MLP neurons of a small language model. Each row is named by its layer, matrix (down: output weights) and neuron, and shows model dimensions 0-159. Each number is 128 + 32 x the weight over its row's rms, rounded and kept within 0 to 255. Numbers have three digits each. A neuron's up and down rows have the sign that makes its largest values positive.
A block is one neuron, or neurons of one layer that tend to fire together. After each block is what it responds to, as a language model described it from the Wikipedia text at the highest values.

L16.down239:133140099099161161131109160156127151173094182142117118171117164126140090150123100114109156075138143127128071163095083125091155138073122120136148103140089088168112185133155120087093109122118110129138134110156139146140137101120119156148137148127113126081170104111144139129174145097103190173072123115134118131147122116155111055102126137172092140125166123121108146092141152134120150125255100126112123128121154053132123169091125148127142136147121121126090132138101105149117144096149092
Mid-word proper-noun fragments

L13.down349:156110122147110128168157142076098141107089171104118151200120130226093099122174133131143142184189101129091163156117082129138123078156147135143130123190057107115143021130143149082146145142156142074156157066098146160112173133129121137096172130105169145159166164100133124139086179145108128100148138098099100102133115142164133056121143161175108081126093117123082130047097073129160099095087150133111169132090115096116097164104072120153158095109108163101109188176102153162087102113100133
L13.down440:145124134189078112099133059200141198152113156119158162121141093082069168145096144099154098124128134159075078085115135152127125075104077136114094130181157144144121150161116123133107137046078084095155170128144081115083126110151167051113146180148125127057123149134105074097128148136120110136121097159113142151101105148137131085136135118111133117130110072077169077180149133193137076157123151156145124096110080125087095115138094115132121154065187123153120140133102160171152137118090146
L13.down570:155142109106146112134110098138235102178203035104116165124081106142120116185103148113115089111118119128115087191065113080132164151103148128117138220099184107146147134116069123179124112080072105150124123146133159133129112117140148153131174092092115116115169165133178113132077155145116128085097155089150120118114154074064141148123135132066162103111191078092114102121156111031117041112128071122151119167171149124094138163100125128180113142136161167092138096109139122103098114163136180
L13.down590:106126092115127149113116145143169134098108129144107122128124101116178081066143034054160089087150083143159080036099167138132186103113091177156165139173109133148126061170199136131156100130099150140111084146094102127111075122151119121098133088151199077106191137124127114201088201112145149149163092185125090106123139143124126147113118119141201122176195143124084086176148075126083159117139107121106157132123127092173098125139141125161119182154175145158147123100139091101143134141120150
L13.down602:170105103134114082128138195077101113130112134229078098144097115093179085170103172160148059097171096103101103105167082170149139138105098091166064136143126147158144105111088061134134132085158111139117117151119108070192145143071128166108108104133122185138156115113123137168102125109143111115122077089175117085128137165145114155123074140093138146126107117126154137176117104097203100108103129148120126133140126087135110142140152197097097202207120127097155112143156103077147132158137179
L13.down605:042072149113153144089087203104093146129120133103135173123197112131140192169145136121143182081152133162107134107155067073103160172063159132069136112130096162095136153161089168130128158144139184091135115104145146097067100160169075138152110116147141169075165134136159111078120075084145108180074102124148088110155136087090152119096079203121168108129176100072200134135099155134161108128170118110124124117125122142105094167139134127112123131169121113170165093146110117146151157160151081
L13.down653:126147138152167101138131124132109085173161137108197128184154174171137091208036084147139124149157108150154133100105122172221151141130153117131089148147143087161155051109183091108144124171120104134133182136096130100112163115120120103061162105155155102157118126120142122161111144116160097080095154155138086175099163102110094087172142107082080104165180112132137139072180112153101154158179136128158111129137146141085229085113073119078113100214095155152128138104120138112137090163141151
L13.down684:063117129141139186110108125111153195118120147133073118158165166052143091103143152145149087077117106125132116116083096125091192104111094104129112102205141142119095089129130112139124179130134134137126158118130094096134114161102126090121062114119107181110190146103093148116108068117160117134077064127154144084163176109141175089128127108146146137162151109129149169144183146160136174102112106150068153121097108114092140150136148162118132098146111124200137093137109119131105180065136184
Passive auxiliary "be"

L10.down78:119156169153157153097122133077147142157132152130110120131114115118054126105151151087124061107160151145084138158146083142150139090174126117198093105126138110078119130140169114144127093149091146132144097091107132159115075159177137132118179108141127160202156071094163135146101067120111169128131129101076112124084120082092087090186101176137182133125116096048146083109059076104109183138167110087156176082137073137150140118142141152127119124144085140083128109103055097124129111167111145
L10.down80:097104142114090138129120103143136100170216103193091113139117162135113087166129125185155065074092143084146080144166111164160088114105176139098143141218191133070125134138137077195115065129122113129151160120127120130111104128107132127144089134084128141079110142142168120168141182156094123124112145123131057091112106204116102139087100129188102088133175098105143045099094137174159203114068113091188178158122115127106150156110106165106137141139155140092104117094138133116111095115148128
L10.down317:046106219118196128151116149117152115128115108157056113102145159185094105212126088120129168104096177140102174181160186132166118088110097112115174112113118122116075130132126139121120126159138106148140133158176166159072135156149114145118138146116170147119132097109174202169104097153115173102200231111133135141152134168160146090103124079147113085113103169167137128126106124119125176077100136082152094148113166165126091129069140110150160144098154068092083148125108123180137158099180183
L10.down575:127107135159178139104117104135224127141087123187107116112174093113133094161120118133127140164144100107210142167126124110143139193167089140128097102110071096144187153121138110104116107134143131112096137139116133105094164140125100084145138118134162112166069074159142148110104104091118179086138168171079134145156100080169128161185130081107165133113054123138158126125166092155155159180108109134152135108105132131171142119121017128117054105055074100124130152143128073120123139187161082
L10.down594:182103095124106109118121175076132094147126102149146113122119146117132129089128093170075185137115088140158136120163151117102069151156094129089090092126139085101125117121162150103153156105096149186093175146102125085124176149148161117126111139076150173103166203123201100181170095067153143161126145100178116114136160187063126151144094115112087089197127137069103167083146095078123090151241079121169117193084135095130144130079148124160176132139128125096172174135131145092111144097104128
L10.down624:119151125153125079104113135206150073121075102130118068180123123229102103093161108190112149090135138150108123069138166203158153069101064124155104081131107132141134143132105141069140181085139162119100105150126204183151090102160120174117145149054180154089122150216151176139119160087127097140130155149135139105122185108207102138116114147162100137114103116137162127112163113148221109095195123094170123159123176107161161127124154114143120152076145120155081166108190104111127189099187163
L10.down666:135092112113097077100128128134105124070152162115087073123112134182135143048066158145152118145158120156130071111113166195150166111113109119166116122146077167101125122096137121130114113110129077151110113146125073164107170144118105161172163154109100131103071135113128149157140162140130090080085117120145147066180113108166115085112126116157147151126125091136137094178098179130153103096107125125104171122125143132120106091141126147157093119117160118106112081138120126130097154123152136
L10.down704:133118042119117149150061115163116076095191190146168116117121089097130112088098132077141116170073094118177100101116123159105134144077113166092112100164122183185146175087176100154114133132133157074109090079160147164072121165098131098158132107122106097164153095111094134081107140142110123159115147111123078142139125159122173159125098182136145146093147104074143138118091156203164136106088088133154145105136145099108159196090136139142076120151073072106055128121136121103116139170125158
Upper/under positional words

L10.down31:051071116123125124168148126127137120200152133143072147110163081186131141096127085119124110141174097159100179103070095158165111124090111129107087191153127110137078090115157102166157076134154130143153163103183143092110144140107165075142119185137039112164118102114190109114123098084096156099084100163161117095122125108127182164104122038119129171098096141168201114173139131154155186075166140155084153149165132149085149068128108156088126083157090125075132147146059102188114093152123138
L10.down143:161084179094130113147131123143158117096091159105118153140161126129132046130198110150140127143142136163110140110102111162132141149081200196145155111171109118121078118100206109157162133136147113137106134221144099132147127087142153117143140141137134054122126092126085171130072085155117116101100138157148165169142115164106126096130138154124153116122135160119120114102091167127190143093091077126175080157139117159104114107091204105107156140154098125092122108168139107146154164149147154
L10.down191:143114177157162148124058093167148162114168083098156137159137166163150179115091147100115098152125134131111141151095135089067091185133127147086145095079147118104142103107139159165135136114084118091172111111128112056101178134168088047088157081119109105115118164145121063132054090161141097146119093136109142185091141127099164131084175197075123117089183149099110064128144068116159146087123088132177100166188154142165117100136111150132100168129111170168116136092166126104140072148074127
L10.down441:153135045149120054146194179086123115143105104119125188160076078144100077141156118139122129103143093150109147182128063175100108092141103145154145130189134082114140154128100152125174151120151126137165147072140131150162140107177130089148152141119131139091124132079119129096133096084133086068088130159149141123124137131096178113193156089048132131158156100124117164158120105114064128091133096141126115077125100147126152152156121133132149134201109125088123100070136118100174162139112209
L10.down453:129136139102105066155140119087161129108169117138152157103148145165164185091091121107162067112119172134239090091158122098117145106126083161152122099140145161147068117123149128094149132105177097155146184129150099093131129153168117105196143078137157125143198150111143129144143136142197175108115135106113149157069095126108189083124110152133166190087108140111139109156055129098098193115084071111141133098083111156114118135114131113143121100068149076144195160100143148152157109089144132
L10.down515:151096141145158089097125166145149153105056109225106132126165089163142149118195078117116049112141122151123141116129104130091169143175094196145111119115139146156111120088135144108160138088141078142088158126078094132128101138150157112108127148107080070107113139191136148112152142116120118096100099126052083208128136148173174105083092173156148146110172226135117144144138141148093143163185177149122080088166092205099164110145093100126169190158098152104089138117127097187141159122202092
L10.down635:177191116118136059153123095079136111164152136150048155107116138101129148150116147115095103163112130085159092103100103163087127110125147254129111149138117102151094172129101118185132136126129164125119115106164103137101158137185174147086119134118148133129152109133183098132086102139094127217142152160181133147094129095107110175180143122157071153174172056129149158112078146116144138109160127113119142142127169064093114112146162086123131124120149109056117126110150094124094111142177134
L10.down636:137127098124062108109094123134137140110145115137138099126128130182124161172155117111118158148131126161148144118156186118135197130118148153126108079141092142079077129096147128131137122079106130123093121146088139133143142082113099146149153108169109152119103100183090208123112156116142098100088128115184108088087100109152134157076126156181154128126168111131091149129091080076144126191114162127188148126052196102090094088102127142144116178182174180152140080035124115125138126118184171
Pre-adjective modifier words

L13.down72:080119120138131157139140125147165165198134126090060124136139104176140085099113084194141121147101128123133116149165087166136112156144112164101108104128139178116116128065161034165114152110137176087113133124088077110098103200144139175097133144106144128127096146146118119156093134121151148094164142157163157125182119119151113160140141131172127094122095108176074116112108129131094168163197152138161155080118174153141074125137154183090089091128164122056119185127095096154152059141152130
L13.down123:126201159168128098151166131091091158170129159177129160128125151120100113196061112150156133117195135128105105102100095174095123117160097170175129120139094115131068085091118099145127092152102084187124123143132098144092106153116130096141115091135163089139099073188104142139163091061102136138146101077174076158148127116087132093136184122145148129188173073135163107139135115109172069109199181168195096129128078105166102130091102138092082178100127122160120110073097173047131150129118145
L13.down372:125218110147151096072138141146055119120125159105088153117150119131103122168130127164170165054118150144074101153133123140144183140136093141124191108103099192097101122109112164146179112115188162124141175129084143131106139106087134196108151183157084132149089121132109133059087165136116133100150143084116149104144148073156077200122125126119096191098121170091056135146133091141101127123113144193106143137123098096084124171150101125149115141143124138157054149133178060156110166166069131
L13.down421:061174124155128115149161131117137104139088162090130130177070141119142169087151143089070132130165137119149152107163132157136159125134107075077115115154137168152187168121142128151122082162069146141125087137135135149109087060114125091131098111130145099116115092213163133070166184107133098139130174118141189174134135069116131091103160107135099149107095095201127075133137188115082102113163087182090132104102158153115165123132099178122119137112112097083088138161128130140149078138109146
L13.down651:099139116186114136122065082121132157151103126122154169112114141143163145144141095128121162134158164064172159114151122171165145139127117133161180142099083122190147119138141159107087166172079180189154099117115123067136116204112132133125078135138119149123194098105184113085134163161138158126171135195154152131145075142121152161121120161086156125146086150088168121161087082117155186061105172161133082121152122065157116117129139130143045126118098158104094100096131142172186131109119154
L13.down691:099113137071088125140155087170154105094117070178090090156116119099113137153119194070131124098150114105187080120104185118133117125031105164164155122145105139098101155147129057119120148114117167169108154121154146146114171107140124091169127150108129089142139166060098118113129149073121154090074106183185160139095124152103140138152085138132131076100136176108147082147101110152158092043157112111172152151116144129101105124185079120105129078136135139082127113100196160093118143082139131
L13.down698:136093163127054094108151076137116136144124066102113096142145093080069172159109089107125110127108133168194179168168159106171141155124127122159136136136126115100065160127123124131136101124140108137045113062072135107107084097184117091135104155138167155126079137080176119067122145096130144098120148057107081166086131135116099118169128097111212134099121096114104088150124081179108122157133098179110200115167194129126118133151114160122083140177114151123103155161163142165150128148125121
L13.down791:133108102093140099195194118083107092070150126127183140131073160136146085107126056114082182116113159152138180195182070176074104174198110148162184142141096090130067128166124098208135122128185177076139145083135162144150089148133061085109127119104129138062139158131097164104163127081141166098096125054103095134129132118170143135121112084161145100155113076121114134139135124177124099111181167174106152102129154120113109133094112125132113165143096135183151100115117118102070072148139122
Descriptive-detail function words

L13.down77:106157104131129083127153118127118114131073128202136130133091113065112111041145173116161129116148178058125076061036129147135110094108130132128092100165137101145148078122123150113135119114140154102139111114179141129099157119147094088159166095157110117156179129182089180095133129177153129073114147070134106181109141112167105121134147166158136130143110163108095106092093110092177122114081151115132151115199176159153161103195127155113145093146101148096079179165088118122056103129151176
L13.down95:097127162085059124183123126118122150171194119114134113113158165097170107123136148118124195103129074084109086130087135085087099122134125124156072141207100149159145170155105125029157126097088245096155143117160184105142119087076204156102134146136085068128196082109127129109142100134134064155130128192129161123147163155107171128125144099060109139057111168129125171116167096089078096167132055118145058105089116117109123105118177149149139117086167129110105124134117129128159151126150093
L13.down137:096155084169150116114124094079126116143185083141131192080115067169110131149115151171112110132172124176092100142126130128226122122122125152116092126119142052163156186165131108160141156076117087143111130116169143113150162153189108113125154105112152138126132092199123083114114154124125137162171162204207126132121092107123115132195140143186187113109126109115126096119128120126140132095166188140115133128104111115149116070083147163018091140183171072107109111139132120113114131111100106
L13.down389:084100128100160149103150172135142181163127179135099148171060091172109151089132129118070152101130134121171089115140141160120067158134160116179192094172129102119161072069159131140171094076123142195092164106121095100160138123115102141162132098138111114104063138109194178125128181167081095190132134098149141115130099134110072152141174154176068185146135078212091118153097115104111175132163139180077162124160135135133141116102144139148093190167113131117079153119159147102183167126134135
L13.down573:074076150149124101096148153139147128124150146172141176095177114166089168100120065160126155151098129101047134158076113116134146174131109145093184105145129120128107119066082090143113081107065144077125163065137076148104091149124129139162204154148101100130048130119096135088094145151172114142110101093123113154148078125091140120136106154159125135128150136137094127089088144174173129072068133117111106155154088125077117116096120080138146142154157163138149135145130169072172092141192123
L13.down575:160061145151143142153129098155103189113103114133064148098103156146172102136086170173087097144143162075162147162126106150117131131161099094123147128075144088120163095109107161124140099090171059156128161132102117082178158048133134195110139104170112125146163105148143118100074113123180112162174149096152132159162180120116122060154141134150148157160123140137167100156110156149125146118075177102150145096133109165055122086144159038140103097138128115113132123135184179014134211125126071
L13.down666:064099144096185122089156142200138204061103138101135147185109135098121120149084149098135075133153131140153109140158136079094148118110108153150145111079157100071069117156127137053086099181158140033124096145154176096115138124106115155103139133126108096087174149140122133173128082121145120161111131153177152065149103140111114158149085144147169138128139147105116145109089096123194134113196171136068111103164157176103131146147126111126172140099110139122130103186131089166133153142123167
L13.down738:153138068156188069151076205102117115201134098127102180077127132058083190149111139080129105132077183104172117097146115183140107075095140139117130134138124191079096182101107146165096133061163099121122153092103126128041128104138123140118140108112087155155060130164083125167146175149124183099153061194088129086136128140144148094170104138100135154130131122102148112100129123200111156100123121098127093147131123148153156099113097138136115156114147122188103136134141188085150099092140150
Pre-verb auxiliaries, infinitive to

L13.down226:155136116157158086048182155107137130128124156117135050135049169178123118094141173164144147168149138141172187057123143133092222144112116149140164115076155116205158108121157120092117127116171130084091128059152133158184125094151097179139112093147162110130122126094103132169136148072141110113125111129056137161103153147115091083161130127129150161131120091087172122106120144067059154109147116124118138095126111086134121102132118126090134128117122090159126130084118138134124123149102099
L13.down260:100059153122089156118115127157160095123153189096102118195104111139081118179130177161133129112160117145115174067167101133153172123141097113118072132172175181124158100134126141096192130201084115151140142090144167103115160096119123159145095137138128091130153084137147097123089141157164130178198166185094176072107138133080121111133137153083124097146149080099187084054089125132109124090043079135223103102119099155158101094148162151127088133118121123133113136107095126134062142115153089
L13.down455:143142143112125112070129220153120189172103159096096164124094130095118154115105177128150110137084141162150129151128122106107195111133186111141114132097147145129098111186114162107130099102150075086111109186127124149159167131077149146097121127118106171145069109132111122124131138133148112122147143137179150112127170086111172084093037110186096123140077092111154118105082107098112122133172109099123164089091115093144136137125144194079086169092111106127114214159079142172132130136160160
L13.down458:112102130162098122157141157192183156137113137082124114096077116095110183119136146102073093102165173078123143119160162127164197125129133153090133139162090190078100135126033182091113124220125142122141094130186143124105130167120147149129115154093117135116129121148124144202120088140129178154128084178141085115168072139157138136069055089107076114110091086108103182133224139168126120104000114080106126146120158153151111103156165188118143167104131118125184133190080166130145065082111116
L13.down546:117141186050076068184166143184132094084203122145152123119091132145155149136132074133167201101117125118095084163074117129102161079084168137193115126149088094132132189145128144109146128140156156154099097151107128166133195174081079088098167088168117136154142108149099176061096135113104116137114117124092091196175067125136165142108156106181197118132139117058148095151099117092136110121132147151119129125128158157103196060141137117099102133120161178107153103099164175119137108140148136
L13.down586:080057162096116085131109196120063152173083145130154096089182086120150112150134123141107140144200154142119101185137111169103107116140145158098159129159087083143113163097137133084155137201138079109164130161110152091150092150147106183131161158119143068147133154144116085141116101095081099159160163153152185147149120199123068158097105101162147131171107115070131088119186102118179146130175092147192189136153079126124135112132082111132154146086117061126090117186176095110128174141144188
L13.down776:113173127118099152081096059203147075127161105144115106142023150114126148108114156122131143108083117177167154146149076099128120074133124156127159097163126171119115158102121153108119103103076078153120117124194131100172129109125116147127135160157147125087128131078123145085090185188112104161098121187160138088152124143099144090144191092134150217095089170088123153097154120061136132159133166142124141138060117149126141065166156104157064150141166109204115102064166101139130133127092106
L13.down782:148099093068082123105151119096117118122133100139106068074076045129137150113092127113135096118129127142112125101160114121124147097149110099190138109152145156127144109132035152205102123112156090153142148146079131092144120117214080157125136055133130107131139096125203109088135061121140124153163109164147152143139149055130156155127128146126088114124113102125134124109106127113129111124088135139174070160115158173171155112085136145137131136133187105113090082160191113063127153112159121
Word-initial "en" fragment

L16.down318:119065105140150121131173050105126116094111114134132115207111147139124051146134096172147134104124159133125125159076135152153096080133097140130078177154117154119138077141080171130161084097152106181119143179080166072066168122160134179150117160148107134130118095098110079153109074136105080120103154173112077183150104145103168126124121060127098108142078109077107112110107102130095153136080155118138124139109144134115092173164142103075124125169130082121110084137092214101181119107103198
Institutional subject before verb

L10.down27:185129180102138130110098116151180120110134180162110177102164153102077145099126186103127098064148152138086061156107075165131169046106119169133093114117113118184126082129108124144070114164126144105144183072107143115146130167098124113100146063123108119123125134149130139087115089082170147193153139077181133126161159086072124148182094178083088062097129110109107138123151118162128151107123129178116139159084094140116150136135170122135096129109118091092127150156091140148121151138109135
L10.down33:129161088135092048088178150068167120104187135160132119145061145118159105191142147138096138154179136127142117140132147090148148103062121165172146098200140126161165130140160088095121099127161067192113095130130157153068087125100082154100186111128152128133122161154119111085207133111147120089179131150148129113122128145023211170155144156161138126120103067121131137119075144096140126180146164117181115172048082183165142130128171117100111177135173137131113183057137118085107118150083124
L10.down45:064126121117174057075178075037093121181095140132135144168111116115136114138122136107123196101171102114153155160110132120124083147131105144118128089115126120148094120071149187149131097162161145133105087131165123111123120136094080129181134184151135150105149108104142129149202142211146146160170168162131159163147128134151151136027110129092175129106180114097135167061139117174094100093092057124092168079168154129185151154124101093122077125175131147147118135068134156136128144146162125
L10.down153:104163077132124153147143215145129124102194149148129148129123127087089123111154146122096152097081184104146062116161101111117146133113180119137100161133117091060146148099166093116159109077148169128129163208066155122060064140140121143072138091127149128133112157130082124153161146118192106137109136159198152067157108084093165079188111125121174087151143132145158151071076101111136131098096121157111100104112079183112006170145154127163162122109104106084169062169179146099087121115142198
L10.down235:080104117071140138154200138095121093150149182044126134130099205140137097177138115119088153124163169144185158130119159123144123114113123150175138130131116126166146184095138105121064148116176064124117088140141127076089128200098158082150144100156091160106163110096144130080136114140137141121110122136076167210120162068130092108085121129129083130138145104229106091127097070112178127114158098135139155086105107116155079160140134103087088137198166146153100132139145143063119109128100183
L10.down429:101165120114066162123130113041119173077085154104103089188175111136159162139153158118172138136151120176088136164092150090099139134076143128089195078164114136122126181130145156193144213136115159140157112113207109126096120096119149120160155101170112116137142129134120148147093088117171132113121092131181114110141118115117165144071114111175173129067085131103063124168130134107098097055178116122105100116099106092098148098095159142135147117144115068148084081084176122126114168129149046
L10.down524:087160117101091155195119177110101109198160164136091117168114127180073085090168143122186112167100147127108165148102096187133166160143114140135120137194133148073112100120113144159198163151140138069158179182104094070157140124101080141134151125106149102092159103105080166184122163175110151183093078136135151141101172114168067089122113148110098071086165106151131086150152120103125083161118093092113154151130029165060151163185093128109141111172081101134060128073104124093181103142110096
L10.down528:116133111162101198155098183123133073196101116033118110091121122105108163142146156164124152113090109096174170151129077100123186097137142087182137163170094151091114169144046105148138100169126121066119141165151120091138144144169125127141148161122105075108172131083166178110160091125179119136082104134114148162129155113168140201136138141144156121087086067137179139123049142131164158111155081095099081173141076110111136112168106151156204119100104159163132140099100127113100121066147102
Word-opening fragments

L16.down534:072162150144126118165210146100107115169123151085150137130106080146080067168090152200115152150130137157126168129152112141132190203178141110133116134108117143172120116103136151135114084194199132187113107091086084156069103104104134120124146163166077158157117115162160128120116122187078153115116170166139164115103106121110110085119187135116159153137093146172135126117126102182113114100186101123175080155151154177079168135164136166119086161151095147112121072125112144058074105103143158
Descriptive modifier slot

L10.down12:067112135127086102091110173239141132102176163164152099101105091107104121024104165069063091143140113139166105138069151124121139104158121161170110094134141116144133170100145138133075169043135078143125123110164120135113200106113173170140142068087162057150140093121110096148112127128170160094145134142197054155104074099098107108138149138160115104178159131134140095127113071114101093168219091113184114098083088157168147129130100107100101127169162164074179158156118100170126140074106106
L10.down35:110114139104119159201191156143138115183141127123137144155144149122078094107174091170136128100151174110122115150131137147171092083088120105169159121155183070166095129118119093144130116144136124083099063093104127098156168099101173153227119146133150056188103139091135145086141149106123113153112144168112139144170102162117154098210118158161146089147191121093122117157158085065149143064186091168124144176189111129092156125142106103150107144127163091161147134123132156135115088147129103
L10.down166:084092062148130132132116093067140134115092153121122134140120120132116170170180145149102121104111101107135204080172126135115096161189186073171064107166072078159124102133132151140102132159228101138151126161141127118115094088112149146079069078151103082115175166083124151151108109121151097135126144104123134159152111085138087059142142097106218100112101168089162100070121127130135126171131125121082120122141105093125132144083110150159103124130152135085113106131110140121094095158194164
L10.down199:148083104127144098167090097150073139158172155114157149180111139103070102229140137130178126101136189112072099140109123085150118134156161094150158151122107078136085118115187081117161132105168116072135193122148103123151107146095159124143147099129135141102071127126175193157089118138106060119129121129163177142098118075128113183156089171134106180173117130108160112131108136140197153138108146115112147154133180140139120105108170155189196101049113162128135102107163094145112104196111196
L10.down261:132143118125119106168126138085067112142098164127133196129137157118105135138214089105143043116146130127088148180102145121180119097088124148127118095133120173110098146117144101120119092110157097090106130148127102113148152153130160102171091111060126211120166191132165151185135109101109166111132140029137138112107135117123179156155085126125164149128120099147124122083165059146138113105082147161180113150144125129124143202147162104117162120166143133178149131090113128129180134114094137
L10.down425:172087143117201126160108171116166110152133112090141211161109137145088140127169087115082152162134080101114134119051123147159121133161092054118118119150118154153082119118113126105162153114133082109080174182086131040141152119146128190139134131174188172120105109159085145083095145114100092132146111077156156140119157132171160140102146187143150112122131140112166189077095127107156064116106126131099088142135125180067131129076139119178097075157148120120137150133135139105080095172190108
L10.down543:142055141097154156110142151081098111109155127139110114211091166132123153110112109135098063153159088077156088095104169141081100149104155149093161114114123118097120148143135146099179120155128180129151068107079122142120105101128115140123122112109129099115153150116146134148094130141089128159184066133129100125124087071164172109131119143065142179131103132053123172172131128129136165080207147088084172086104109150122159104090130183125076114144142127079115088114084110143091131060095107
L10.down598:071144126122076093106140165150107147116142136136119044152142167108098094149125097153097140088144073167138110145128143184129080156082107069122108136094137125101109162128159119117112130142165166097167108112157115152056134062143107102208134131118132150127125151128146111156141125133134062150160134141118122217106095068175096130035100118133117085082168093082188071167153102103222110097146169120127111107147132118133184148151098169104109147133119128120131153182139101087096051110103205
Infinitive and modal markers

L16.down0:128108090146122115164117110170121171200117107094115174070120097098170134170082078144125158147142107111127091109133186197113166103082074123182108095098140112137095141192162082196177117104159079163135151107133102097125160116120096141101123158158119175070068089102122150164155055138205132151136129136154143176114130119163127130152113124117126203151150124158138115174101113174114099120015129081090086117128105124041160166082136105184138141162131159133134131128144141129120077158142065
Verb-phrase auxiliaries